Weights of a small GPT-style language model, trained from scratch on English Wikipedia: 158M tokens.
MLP neurons of a small language model. Each row is named by its layer, matrix (gate and up: input weights) and neuron, and shows model dimensions 112-239. Each number is 200 + 40 x the weight over its row's rms, rounded and kept within 0 to 999. A neuron's up and down rows have the sign that makes its largest values positive.
Before each neuron's rows, "fires on" lists the tokens most often at its 100 highest values on Wikipedia text that the model never trained on.

fires on: " its", " their", " first"
L4.gate214,242,182,190,144,178,272,183,214,186,240,169,299,233,224,117,157,137,162,230,246,220,183,199,212,170,287,219,167,167,215,150,155,214,209,194,185,181,197,222,213,223,170,158,233,251,305,232,250,229,180,162,237,174,156,125,172,224,166,216,306,214,157,148,109,214,149,159,169,151,221,193,217,187,170,157,185,169,152,220,198,291,221,268,218,158,148,199,193,242,197,193,162,213,219,142,212,200,279,214,155,155,195,148,171,159,192,179,221,198,180,191,220,195,220,164,209,217,177,206,224,177,280,165,142,173,195,255,200
L4.up214,191,253,212,163,212,137,232,213,181,209,180,147,256,151,184,258,132,145,172,159,198,249,185,173,274,205,159,225,227,246,295,158,179,167,183,252,209,247,188,132,249,206,216,161,141,216,213,205,180,160,187,188,155,328,135,167,187,123,203,171,200,130,143,233,250,232,155,224,171,178,182,165,224,238,229,164,272,221,225,246,251,191,242,168,191,202,238,173,233,246,206,239,210,255,189,240,170,180,215,131,191,210,197,153,176,197,183,184,211,160,188,199,244,150,243,204,167,226,193,203,83,271,236,256,172,212,183,222

fires on: "n", "ater", " year", " de", "ther", "ace"
L6.gate179,202,203,311,189,233,202,174,142,254,205,216,217,264,236,179,225,192,186,172,186,140,196,157,247,188,163,202,193,231,196,180,153,120,196,251,247,217,182,198,288,153,119,200,220,245,184,249,223,217,163,238,144,213,169,295,148,158,156,217,235,141,243,98,114,268,182,202,220,138,96,170,143,157,198,253,189,218,148,172,204,214,294,210,167,149,211,174,219,192,211,190,188,263,190,225,139,212,135,223,220,185,244,219,281,280,274,152,191,139,184,190,115,230,186,193,220,218,186,173,237,228,186,202,276,281,184,169,238
L6.up179,185,212,257,150,150,271,200,123,202,197,250,221,278,208,168,214,170,157,168,274,215,161,158,223,104,140,167,199,250,180,249,150,177,146,279,175,207,161,232,259,126,204,170,208,235,220,231,220,226,172,219,199,213,179,308,185,205,186,178,204,228,225,178,181,250,207,158,159,124,167,145,195,135,233,234,218,220,158,215,228,140,238,186,183,106,164,241,208,201,220,193,175,256,187,228,157,227,156,228,212,237,195,184,256,213,230,219,232,227,179,186,174,231,181,182,238,210,223,179,237,260,158,207,177,220,201,104,317

fires on: " |", "ad"
L5.gate78,265,192,164,201,188,157,177,257,255,182,238,258,160,184,186,98,211,156,198,220,239,203,112,175,206,193,143,200,212,196,165,204,222,262,266,211,206,224,173,234,236,251,192,213,235,214,203,235,181,262,197,245,188,213,197,198,167,152,199,201,228,154,226,227,245,191,176,206,178,158,270,240,116,252,186,159,210,245,180,246,257,207,269,174,185,200,194,224,231,165,137,128,270,264,159,159,251,109,133,156,206,186,294,246,259,207,243,147,162,202,236,187,267,211,87,257,199,173,168,226,267,179,147,215,226,189,172,166
L5.up78,243,175,212,230,192,222,226,131,222,230,149,194,195,182,185,229,210,226,198,199,231,186,226,243,237,222,132,203,243,184,269,255,252,300,258,287,141,196,173,304,265,232,234,206,177,221,163,192,111,126,231,212,219,233,141,172,218,203,194,93,158,196,163,238,146,208,168,210,163,257,227,257,173,178,204,190,183,191,198,178,255,192,184,225,227,212,230,187,209,172,150,233,106,221,167,222,245,229,229,125,200,191,246,168,199,139,183,177,141,196,215,118,197,204,219,187,203,174,135,173,107,192,187,213,211,194,204,212

fires on: "-", "ac", "m", "c", "ff"
L8.gate297,156,227,231,246,168,192,234,188,181,247,202,233,187,241,193,231,194,181,172,200,173,190,156,186,221,156,202,144,112,190,174,227,232,143,160,184,222,244,243,180,143,109,159,240,255,161,190,205,211,180,156,206,167,205,166,113,206,258,225,184,214,164,241,167,272,190,129,228,192,187,281,211,195,202,160,196,225,170,200,253,134,213,143,210,214,180,242,239,208,139,250,140,190,155,233,269,134,264,199,151,202,171,200,195,265,197,182,214,231,218,143,275,237,254,237,227,232,219,213,115,171,347,162,226,217,207,160,197
L8.up297,170,195,158,174,213,200,176,139,131,260,196,229,260,145,182,215,174,83,239,203,173,207,205,221,239,228,184,190,239,218,192,197,184,146,161,148,214,187,180,240,188,190,211,217,195,268,164,158,181,206,183,85,212,158,157,301,198,241,231,143,148,152,245,177,152,158,224,223,161,137,169,208,164,199,268,252,154,210,196,171,171,225,271,235,193,178,235,240,246,155,209,241,206,205,172,182,172,204,253,221,157,270,186,216,204,167,292,161,161,302,179,163,201,243,174,255,308,167,196,201,225,209,223,231,154,190,202,191

fires on: " (", ")", ",", "orn", " by", "\n\n"
L5.gate372,207,219,216,153,277,236,221,175,215,185,237,182,190,190,166,228,212,182,168,171,272,203,169,239,285,167,255,151,199,215,184,187,119,211,214,173,142,232,221,166,147,153,154,128,171,153,222,245,220,181,211,196,115,278,89,180,190,223,200,211,199,216,139,197,192,163,170,186,187,286,235,228,181,162,205,205,208,174,158,155,255,228,254,157,114,139,247,257,253,192,194,220,233,85,170,138,191,272,220,104,171,157,201,260,227,146,256,218,200,197,188,243,137,224,131,206,214,159,251,163,226,230,178,175,109,224,245,231
L5.up372,183,190,218,212,200,252,170,195,188,155,210,222,140,171,198,207,267,233,214,180,262,278,197,227,225,257,223,178,248,189,174,159,161,255,242,174,225,195,255,192,172,198,229,134,285,226,131,187,227,187,196,184,125,195,121,188,158,144,198,145,274,225,168,207,87,114,220,198,253,241,230,241,184,170,195,261,200,320,177,168,163,199,164,195,169,77,230,208,201,163,208,229,215,129,202,234,213,258,220,123,169,173,252,277,255,179,158,159,251,221,215,202,171,142,147,248,228,218,247,232,306,203,157,172,262,175,215,200

fires on: "===", " sc", " st", " St"
L5.gate686,192,229,233,252,118,199,188,196,163,217,183,217,251,264,267,254,205,214,187,209,178,220,192,242,117,209,168,173,164,222,221,206,276,257,223,197,251,215,194,160,215,149,156,236,256,151,172,181,181,171,178,166,138,243,259,139,251,115,211,157,200,153,252,209,171,184,225,286,105,227,188,207,243,194,166,180,235,224,174,236,161,210,264,158,193,194,133,212,189,187,166,229,178,232,193,159,91,199,207,134,231,207,218,148,132,203,163,258,149,193,208,235,215,219,257,178,197,266,212,178,183,221,230,149,240,99,208,183
L5.up686,204,161,200,241,193,153,145,145,132,146,249,194,228,257,193,180,167,209,223,223,161,255,136,179,129,193,239,207,302,208,217,219,289,206,241,219,264,85,190,180,261,109,160,170,133,225,177,266,200,165,185,199,182,270,247,201,201,145,219,202,231,116,236,236,133,245,303,250,153,201,209,182,196,176,91,172,189,273,198,232,148,181,149,142,155,197,215,236,204,164,162,195,212,256,214,218,175,159,136,151,251,235,180,130,182,196,238,211,184,210,222,253,203,253,230,227,163,248,225,211,184,193,179,166,200,166,265,180

fires on: " first", "ly", "ite", "od", "est", "ay"
L6.gate475,214,137,243,161,266,223,118,216,179,284,214,251,245,180,162,176,200,192,239,184,146,198,191,178,163,208,184,164,126,165,188,165,168,160,156,255,131,125,213,196,193,102,131,192,269,248,207,158,172,195,163,264,235,241,207,197,212,256,206,239,234,178,143,111,172,165,212,181,145,228,274,233,191,136,154,190,283,159,213,182,293,230,227,183,199,204,127,254,186,237,215,193,170,247,213,140,243,192,167,159,213,208,198,178,151,223,249,249,177,211,166,217,196,239,215,180,214,219,176,223,166,209,185,204,152,205,165,226
L6.up475,279,262,251,195,193,225,236,154,191,244,198,92,197,235,191,134,195,140,162,194,194,183,179,184,212,228,225,190,155,168,246,183,192,171,163,283,197,226,220,238,130,120,223,273,241,214,227,189,260,172,216,296,178,285,212,105,165,161,203,230,265,177,161,250,220,197,260,209,223,201,265,160,220,162,185,165,222,182,225,211,265,190,202,201,197,161,266,214,213,111,170,190,199,187,225,188,202,170,163,222,117,218,216,247,176,262,161,237,144,147,164,173,227,203,247,165,263,209,120,192,218,191,182,260,174,175,216,208

fires on: "og", "ur", ",", "n", "J", "K"
L4.gate365,191,122,186,156,199,222,252,236,202,220,192,286,223,175,201,181,219,166,224,194,151,145,227,201,210,214,208,198,203,215,186,220,221,210,92,214,145,149,215,200,230,221,182,225,158,286,204,225,242,140,190,213,215,143,137,275,176,228,192,247,194,110,192,148,202,221,172,134,175,216,220,249,188,220,289,198,172,225,178,203,202,175,242,249,154,211,297,202,209,203,238,253,268,206,173,268,243,280,229,201,239,196,159,269,227,142,201,88,232,215,174,220,244,162,155,211,174,191,213,134,253,181,187,166,147,173,197,265
L4.up365,230,141,208,207,258,225,199,256,218,299,194,213,156,189,140,131,194,199,220,205,164,149,190,219,188,206,228,201,221,217,129,196,235,171,229,181,150,157,211,175,219,249,139,259,160,268,145,252,208,100,204,212,181,203,151,199,185,284,199,239,166,147,202,255,183,249,129,162,130,213,189,234,135,232,251,224,168,188,194,192,222,247,193,161,171,292,245,203,219,242,182,224,173,228,213,218,189,298,249,223,185,138,171,262,202,177,161,189,145,188,184,215,266,204,194,208,217,237,181,185,240,161,140,196,172,206,250,266

fires on: "n", "b", "ge", "th", "urn", "ign"
L6.gate205,236,172,239,225,238,228,198,285,260,267,195,239,264,183,120,181,140,158,247,255,139,236,147,205,190,194,136,195,127,169,242,206,242,184,201,199,147,225,239,191,284,246,194,153,250,218,182,201,218,186,177,146,166,173,145,223,183,272,202,151,166,149,159,138,180,289,173,133,215,181,250,121,175,163,226,173,155,193,187,276,251,200,140,227,142,203,234,198,210,249,176,266,213,133,164,275,219,180,158,131,203,173,144,276,223,136,194,163,180,232,203,283,191,243,196,138,178,159,201,189,267,119,172,168,168,121,273,182
L6.up205,177,232,202,245,196,251,194,312,290,253,136,188,183,189,151,163,194,219,221,186,231,230,166,179,187,191,177,201,196,211,198,135,193,110,261,133,215,181,190,186,256,226,273,186,227,231,220,195,278,243,155,148,153,176,159,239,246,246,188,263,132,159,115,224,218,231,177,192,241,204,206,166,213,169,234,189,173,179,219,187,181,183,237,203,196,129,225,193,217,250,190,220,206,192,139,220,175,165,227,149,298,195,170,221,230,180,166,38,213,214,186,242,223,207,208,214,207,204,262,151,200,141,244,149,189,127,220,106

fires on: ",", "ies", "ction", "ion", "nd", "ime"
L5.gate406,233,173,240,261,142,136,206,248,253,256,189,206,195,145,217,211,228,258,194,247,214,230,210,188,198,73,188,229,240,176,153,192,222,130,155,255,125,165,202,234,237,224,175,221,257,166,220,267,240,198,254,197,275,110,127,275,205,190,208,264,208,149,245,189,169,188,113,203,215,227,178,208,209,157,188,199,213,227,212,181,152,204,136,132,203,221,133,229,219,241,221,199,208,225,223,142,141,285,197,232,195,161,138,273,289,151,213,194,204,177,191,235,195,212,220,171,238,165,241,148,271,143,155,245,128,252,168,237
L5.up406,262,159,185,201,165,248,259,262,245,216,217,190,181,163,225,196,233,227,216,223,195,216,229,238,255,154,197,239,189,231,171,219,233,156,178,255,121,180,145,239,212,183,257,196,269,213,229,252,263,195,189,133,206,112,200,233,269,135,177,216,225,121,207,186,133,164,176,241,202,212,214,255,209,100,200,188,181,173,162,138,187,237,245,208,248,177,162,190,185,202,199,190,203,243,186,200,168,241,246,229,207,185,183,201,239,157,214,169,172,264,210,261,180,239,224,214,156,164,236,192,239,174,183,191,134,231,233,207

fires on: ",", " |", "u", ":", "ign", "c"
L6.gate36,283,177,195,221,148,201,175,183,203,297,175,236,140,146,157,153,218,219,191,207,169,201,184,182,243,189,161,192,204,210,167,297,200,255,182,193,146,166,187,155,279,178,191,188,160,170,229,170,205,295,177,265,177,216,202,303,191,157,146,303,216,190,176,226,229,196,170,146,166,280,232,229,157,195,196,152,214,197,209,240,181,227,262,210,160,191,159,213,196,216,161,94,219,155,163,157,182,150,208,142,169,176,225,201,192,184,208,167,163,306,206,238,212,239,137,163,182,232,181,124,213,221,179,191,244,178,209,218
L6.up36,201,196,154,205,234,178,153,251,197,215,239,202,209,174,202,188,221,233,195,105,214,138,164,235,250,246,217,182,146,153,181,224,277,186,158,161,167,193,232,224,254,301,253,205,200,231,179,203,141,137,260,222,216,165,182,237,224,213,196,218,216,184,305,233,135,253,270,219,236,197,197,213,172,141,194,147,223,174,182,203,250,147,223,243,285,225,205,248,193,181,146,172,202,294,158,132,213,143,181,196,193,196,210,100,166,215,220,179,163,221,218,192,227,191,248,152,183,145,253,262,205,118,174,146,180,232,247,177

fires on: "end", "on", "it", "e", "and", " that"
L6.gate503,224,170,187,168,184,191,216,176,235,213,139,99,208,248,250,223,183,142,198,222,261,143,202,294,89,270,228,201,166,237,245,209,167,172,207,214,250,247,180,151,227,202,189,204,225,185,146,218,262,199,176,221,151,203,197,172,155,145,214,222,222,311,193,168,180,182,221,193,184,217,249,292,189,136,210,252,265,194,197,166,199,192,218,208,193,235,181,201,252,263,211,256,250,154,208,176,207,180,231,217,194,163,195,280,200,151,259,159,245,240,194,150,131,174,160,217,231,202,170,281,305,212,252,199,180,221,114,248
L6.up503,204,178,179,199,229,175,279,131,252,232,128,138,181,276,241,117,235,186,222,259,249,170,210,211,184,229,191,199,204,212,158,229,214,259,192,333,233,226,193,190,302,288,192,156,189,68,193,186,131,186,236,169,182,202,140,125,199,181,196,197,100,240,290,202,192,232,210,197,183,198,239,184,201,226,205,233,215,238,184,143,215,185,261,184,195,120,151,165,230,197,217,209,121,141,183,177,215,253,239,233,211,240,134,235,165,162,219,227,202,207,232,183,161,143,207,206,226,223,256,243,197,225,220,202,212,171,235,174

fires on: "th", "ad", "qu", "as", "us", "c"
L8.gate582,185,183,184,229,98,139,218,255,203,266,191,163,235,230,278,229,201,248,207,137,209,179,198,234,158,186,178,203,222,201,171,183,213,171,168,219,218,137,190,135,204,142,177,163,190,191,201,179,174,209,175,241,147,146,172,185,234,229,245,215,213,292,84,165,197,218,213,196,174,182,266,233,215,198,181,192,307,251,239,103,162,196,188,167,128,177,165,263,180,242,178,242,207,192,185,189,227,213,163,169,221,159,281,177,253,69,160,236,211,286,212,100,121,225,177,167,223,208,190,205,168,287,238,243,234,208,157,205
L8.up582,210,221,113,194,190,215,178,261,171,214,267,192,170,223,270,190,281,265,202,137,188,249,228,203,273,184,213,182,270,222,287,214,197,223,181,153,220,191,195,156,177,216,150,286,163,170,233,177,146,145,167,185,191,248,221,129,246,142,169,180,237,302,196,195,232,226,126,149,184,178,206,192,184,165,204,204,202,232,188,194,205,168,231,259,207,109,298,171,240,244,235,246,162,255,143,261,200,247,213,210,137,184,245,189,266,168,122,169,163,186,194,188,167,223,158,215,208,197,192,173,193,186,198,249,148,191,191,223

fires on: "ass", "ern", " I", "ud", "out"
L4.gate627,210,230,200,231,204,203,215,192,217,213,124,270,180,224,180,197,226,182,177,200,208,261,196,181,240,240,213,193,243,236,181,237,189,273,238,167,204,240,186,183,128,280,259,152,172,225,157,188,249,282,160,220,225,259,174,143,184,218,228,171,102,149,214,125,173,176,203,282,278,229,198,257,203,194,227,179,215,126,216,82,173,144,173,195,150,187,223,195,180,243,202,260,239,195,222,157,166,177,272,201,236,192,149,143,251,256,270,191,170,234,185,209,183,230,203,194,156,152,152,160,151,205,271,250,198,203,135,197
L4.up627,319,159,201,178,208,54,147,200,221,177,177,161,177,180,162,198,288,191,193,266,279,198,201,149,148,248,206,215,220,209,214,271,83,176,174,227,110,221,224,190,174,207,213,154,241,233,168,155,239,196,175,166,160,222,266,261,206,213,249,174,172,191,98,189,200,194,199,210,271,166,226,258,155,208,187,169,191,207,208,175,198,204,154,172,245,177,250,151,199,163,253,175,197,222,269,128,169,196,203,151,226,217,248,205,175,264,180,167,167,232,243,226,236,189,241,215,170,183,187,234,270,150,251,226,220,221,152,204

fires on: "ass", " as", "ers", "s", "ition", "es"
L6.gate393,232,212,203,220,204,241,167,208,244,156,126,157,216,230,194,178,202,245,206,192,155,190,191,214,162,185,158,220,218,149,201,189,202,172,259,244,156,105,265,186,183,252,196,254,137,215,227,187,213,274,190,262,175,222,266,218,233,155,179,212,183,132,234,167,281,247,130,136,271,154,245,218,148,183,231,174,191,191,178,155,152,254,199,183,231,161,242,206,218,168,115,188,212,213,150,203,180,203,68,275,169,180,186,217,149,120,199,206,164,277,196,137,176,222,172,246,226,161,230,179,228,179,153,164,137,239,227,230
L6.up393,159,211,248,202,240,154,207,218,199,223,146,271,193,244,243,177,168,195,145,242,170,217,175,193,233,180,215,181,181,164,158,259,158,211,182,197,205,177,153,174,222,228,236,204,247,198,206,167,296,253,144,193,185,166,172,254,247,130,190,243,243,156,274,154,162,210,182,193,248,161,131,235,255,206,171,146,231,202,180,222,193,141,251,192,283,214,136,193,173,171,161,140,247,238,169,215,272,265,231,202,260,220,189,161,189,170,221,168,184,143,224,200,200,174,296,193,169,207,274,187,178,248,163,128,200,144,222,234

fires on: "b", "p", "or", "ast", "th"
L8.gate175,191,196,171,254,251,202,154,222,170,179,245,239,256,198,287,199,135,156,208,238,140,226,220,242,139,171,178,186,207,118,200,228,176,226,168,171,181,235,309,184,260,217,197,191,176,144,255,217,134,206,214,147,165,134,150,216,269,250,174,149,267,178,210,188,181,190,189,177,249,142,181,166,253,200,264,204,101,214,171,160,262,253,183,212,174,209,186,206,172,253,204,220,234,239,243,201,132,228,222,250,153,166,194,233,159,172,165,140,210,216,271,166,159,225,168,141,229,218,199,138,163,169,125,234,165,189,244,115
L8.up175,194,89,262,229,260,207,212,171,264,223,202,146,194,136,221,194,211,139,185,181,214,244,241,199,245,189,215,154,166,149,207,246,257,171,218,180,174,193,253,213,229,218,214,281,251,182,283,220,209,248,167,270,227,209,238,226,167,253,132,174,220,192,183,169,253,155,176,158,216,213,236,164,203,158,173,177,179,260,174,279,233,160,177,231,213,223,218,183,137,258,193,264,178,220,148,218,208,167,198,201,195,197,263,160,228,211,169,134,172,207,240,252,223,315,170,162,197,238,183,171,195,223,72,175,218,161,169,163

fires on: "ed", " He", "ted", " he"
L6.gate560,252,224,207,205,240,206,205,288,260,235,185,257,163,285,136,171,170,195,183,181,209,208,165,209,161,120,243,174,146,162,229,190,195,215,208,225,194,196,207,158,242,229,151,223,137,155,180,147,194,260,193,228,162,141,215,266,139,210,199,199,200,186,185,217,203,243,198,178,243,170,173,224,154,233,215,208,148,119,181,158,306,192,181,289,169,268,195,232,231,210,193,181,190,199,131,226,201,159,182,255,180,137,172,248,226,155,151,235,114,223,154,262,214,266,159,221,206,199,138,209,288,130,207,201,212,186,195,222
L6.up560,204,312,204,288,206,170,211,210,255,149,148,192,214,186,204,185,186,206,204,192,172,254,186,226,269,159,222,254,138,243,189,210,135,94,185,275,220,268,150,188,260,183,244,211,166,135,260,241,229,157,158,308,128,186,235,150,211,182,226,188,203,229,229,157,205,122,139,211,191,187,180,191,220,211,166,179,181,231,197,134,291,194,174,165,226,201,254,190,235,216,143,240,259,140,223,251,153,287,197,221,162,156,157,227,153,207,213,189,148,140,165,204,156,157,187,182,200,188,144,214,162,216,192,235,252,229,171,239

fires on: " and", "es", "e", "s", "ates", "res"
L4.gate151,214,206,241,220,215,174,162,261,206,143,182,251,178,301,180,97,194,219,215,231,172,196,197,179,136,279,216,186,166,197,174,249,231,243,245,255,210,165,219,278,176,184,189,296,159,211,191,147,161,194,140,305,180,168,249,174,220,200,205,236,275,260,220,108,182,191,175,188,248,185,211,203,193,147,183,179,205,180,167,201,242,244,148,205,210,166,180,215,195,81,107,180,172,197,179,235,277,249,121,284,146,177,160,234,131,187,163,196,155,184,201,224,183,223,222,214,173,205,151,230,165,170,144,111,148,213,223,237
L4.up151,167,200,169,176,276,251,243,162,175,166,201,235,221,289,271,158,178,168,250,177,188,145,220,173,177,212,177,202,203,217,232,232,220,185,229,281,193,157,235,155,222,195,173,192,146,211,184,259,205,189,198,252,172,186,252,198,247,201,183,256,240,217,262,110,191,194,176,298,247,179,198,256,136,129,172,180,198,226,185,188,203,235,267,174,205,232,178,198,185,127,126,144,158,161,158,184,188,220,202,232,134,201,171,231,153,196,199,228,182,182,191,266,173,230,137,216,174,162,184,226,135,183,151,144,189,239,205,229

fires on: "ab", " m", " f", " F", "ob", "ib"
L8.gate428,269,218,245,199,171,223,149,238,281,291,244,228,164,262,190,225,117,149,160,154,162,195,168,216,248,183,204,210,198,234,155,151,245,55,165,204,138,147,211,227,227,191,244,244,222,212,279,264,218,211,177,229,199,176,258,177,221,206,152,206,164,107,205,203,185,166,133,210,198,177,207,190,241,249,185,158,240,125,229,204,293,176,213,203,224,123,216,238,198,210,181,140,187,153,148,194,198,191,224,142,214,178,175,215,191,158,204,222,246,289,216,137,218,190,117,226,174,166,208,146,233,257,192,218,208,167,256,257
L8.up428,195,185,255,200,194,184,244,207,247,180,307,225,114,230,185,230,218,212,225,240,182,165,220,220,219,246,263,144,119,150,243,174,167,180,177,240,242,251,158,188,199,196,205,246,211,219,195,245,154,227,326,222,122,211,252,206,116,232,250,131,133,192,211,227,211,236,184,218,232,170,210,163,197,240,278,262,230,215,221,187,209,183,196,209,219,204,179,187,216,219,152,224,139,180,193,204,216,187,140,183,138,215,219,232,173,221,224,207,206,249,149,129,237,153,169,240,143,222,216,153,166,290,162,235,249,251,252,252

fires on: "orn", "b", " (", " ", "1"
L6.gate146,166,262,181,191,175,259,171,157,245,188,162,277,159,130,131,129,163,198,162,220,248,249,162,195,205,150,257,147,166,175,182,194,133,216,218,229,200,122,204,228,251,216,241,257,226,111,210,189,266,176,192,230,198,310,201,260,174,157,238,204,161,191,141,243,152,195,166,213,221,236,156,178,171,245,222,222,250,241,137,247,187,223,232,192,179,195,194,245,258,249,191,185,260,137,214,161,260,227,215,217,168,157,210,238,252,182,219,247,224,216,234,164,218,180,128,221,195,146,195,179,190,220,207,215,178,122,209,250
L6.up146,130,193,232,189,176,207,267,182,169,221,114,232,124,192,240,213,214,183,258,100,147,285,191,244,220,216,204,197,238,188,224,172,162,87,186,151,221,241,194,159,201,205,191,123,247,173,249,182,233,262,184,177,179,242,149,119,243,240,216,142,192,216,230,166,176,224,134,228,183,267,130,179,267,185,252,212,188,233,157,138,185,193,203,151,155,131,234,171,261,259,217,198,246,131,172,252,251,229,246,130,153,208,165,212,213,224,217,228,171,202,240,207,240,243,178,154,263,223,216,225,220,249,110,217,197,236,148,202

fires on: ".", " first", " ex", " y", " Y"
L5.gate443,229,277,199,210,208,232,221,212,192,227,187,202,176,188,197,104,167,145,179,138,224,202,165,225,221,133,162,186,137,244,120,177,160,223,262,137,218,208,220,212,185,171,219,192,229,179,266,197,209,188,226,175,162,266,140,212,198,142,194,349,193,116,135,133,266,181,199,196,177,234,131,142,115,142,216,170,190,264,239,236,269,221,247,254,172,210,252,202,219,224,179,170,285,192,205,221,211,227,271,186,131,169,204,214,205,219,212,205,170,199,196,217,211,236,148,221,214,226,193,149,140,224,194,148,210,115,133,169
L5.up443,247,255,194,192,205,218,222,228,158,146,205,236,173,215,213,264,212,140,218,132,154,177,198,167,191,208,288,192,175,238,230,198,169,191,145,181,155,287,180,180,234,204,176,170,186,150,262,227,173,193,288,155,181,312,180,186,196,46,212,283,170,182,161,217,255,137,196,280,227,182,303,241,133,182,279,144,268,161,177,193,204,194,244,195,133,213,167,192,259,208,259,205,242,173,241,175,239,194,228,147,174,187,137,177,208,229,164,235,179,143,224,244,208,193,198,234,191,194,145,221,232,205,159,216,255,148,174,228

fires on: "od", ",", "ment", "ion", "ro"
L4.gate561,311,129,177,240,146,199,190,244,162,229,198,244,204,176,187,179,238,235,191,139,113,172,227,207,185,169,220,178,176,207,156,145,164,227,217,202,184,220,202,223,210,214,192,245,207,137,211,250,217,218,198,232,234,138,249,157,183,198,195,325,219,212,166,146,254,240,206,155,229,231,154,208,196,153,203,199,217,182,184,160,225,248,164,254,155,217,175,204,209,176,211,162,143,201,142,186,224,250,220,139,169,142,176,239,237,158,238,146,178,195,213,206,203,195,251,230,232,176,194,196,208,208,162,182,186,206,180,236
L4.up561,218,195,120,197,234,198,203,250,242,161,222,203,116,190,240,175,219,224,208,203,210,146,225,181,254,244,233,219,138,156,197,251,231,162,221,171,169,139,213,210,231,168,216,246,193,269,182,224,211,199,166,234,235,191,121,202,185,219,182,281,201,243,276,108,149,199,216,264,191,169,169,221,233,155,223,200,189,214,180,215,196,194,209,211,179,193,218,153,183,157,245,194,254,230,149,177,155,251,225,211,187,200,198,229,260,176,185,205,214,183,182,225,227,312,197,186,195,188,157,157,253,248,198,176,215,174,229,235

fires on: " |", "%"
L5.gate146,239,167,232,218,168,214,232,166,208,241,121,220,207,207,236,250,190,144,195,200,254,213,144,219,188,178,90,176,208,213,211,179,150,194,216,165,212,242,189,143,247,248,154,213,233,185,230,243,203,131,307,184,160,296,183,181,165,103,193,171,200,244,238,207,224,237,205,235,195,203,162,220,213,194,236,173,229,189,192,236,219,275,208,173,173,308,238,231,191,183,186,188,235,159,164,166,214,129,187,127,214,206,268,154,281,154,257,196,174,193,185,100,232,189,93,223,202,204,182,142,231,223,223,179,266,172,219,164
L5.up146,267,204,243,194,222,293,196,188,182,288,188,224,214,252,123,223,159,145,222,200,228,233,205,250,192,179,146,207,190,175,177,238,239,166,254,210,226,210,137,199,222,174,184,251,217,234,156,205,244,185,254,177,122,215,139,195,214,163,206,255,167,113,155,177,203,190,158,182,205,263,211,162,172,150,274,206,203,187,195,265,254,134,137,217,206,213,227,211,214,192,111,196,265,148,130,177,281,199,154,168,191,187,197,142,182,205,283,199,159,214,192,204,196,233,127,198,190,219,193,82,192,187,208,149,205,210,203,204

fires on: " from", " on", "ite", "ough", "ound"
L4.gate129,187,221,244,185,222,164,224,248,226,228,103,232,233,222,165,291,193,107,208,306,189,209,132,220,99,117,170,210,218,217,273,134,142,250,177,99,212,207,231,161,144,237,211,221,174,184,235,181,227,268,285,215,211,241,169,237,238,181,206,156,211,190,237,179,154,221,222,315,182,165,228,245,224,214,211,144,237,147,219,188,174,183,184,249,221,234,158,201,207,214,171,180,154,179,213,160,200,175,235,189,212,202,177,112,188,178,197,171,207,205,208,206,195,178,217,174,198,256,163,239,196,183,212,229,255,148,129,174
L4.up129,194,115,199,154,241,191,223,218,214,218,212,214,171,106,245,180,149,167,242,143,198,251,186,172,193,185,205,245,245,223,120,198,206,114,189,244,198,172,188,223,197,226,242,218,194,195,161,254,216,215,209,276,219,210,262,160,222,236,206,173,202,199,119,132,207,205,199,208,234,243,270,243,203,277,217,175,298,199,192,208,248,250,209,203,163,128,134,208,185,175,206,283,158,120,183,256,152,254,241,167,234,192,208,156,201,237,127,203,165,158,201,203,249,166,188,148,207,192,131,179,141,247,208,157,263,142,162,209

fires on: " |", "eb", ":"
L5.gate261,304,247,159,212,139,189,225,193,214,218,277,168,219,200,152,205,210,120,188,209,210,222,170,214,150,179,174,222,206,225,108,245,243,240,208,291,190,212,218,244,289,166,217,269,152,194,163,220,146,189,210,274,165,185,145,156,201,206,201,266,240,204,214,215,287,205,119,202,180,189,301,182,184,196,131,199,264,241,190,179,218,173,196,194,201,197,294,206,195,213,217,188,176,168,160,122,177,159,252,155,273,181,160,191,250,197,258,225,186,215,229,200,261,189,187,211,232,160,176,131,167,181,179,150,193,199,211,279
L5.up261,169,225,289,195,158,158,201,260,172,197,189,192,233,258,150,163,194,165,162,201,227,191,228,271,159,204,160,187,289,200,182,136,209,275,259,165,163,178,204,192,159,236,224,173,261,200,192,176,179,219,222,249,187,220,130,201,165,229,202,190,130,139,117,249,226,217,172,196,272,181,244,164,182,201,245,219,152,229,186,240,164,221,212,279,225,249,148,181,218,137,100,184,218,244,232,181,236,182,221,132,161,208,198,147,204,86,240,156,192,223,208,147,193,165,144,255,209,220,195,195,188,262,263,264,218,203,257,201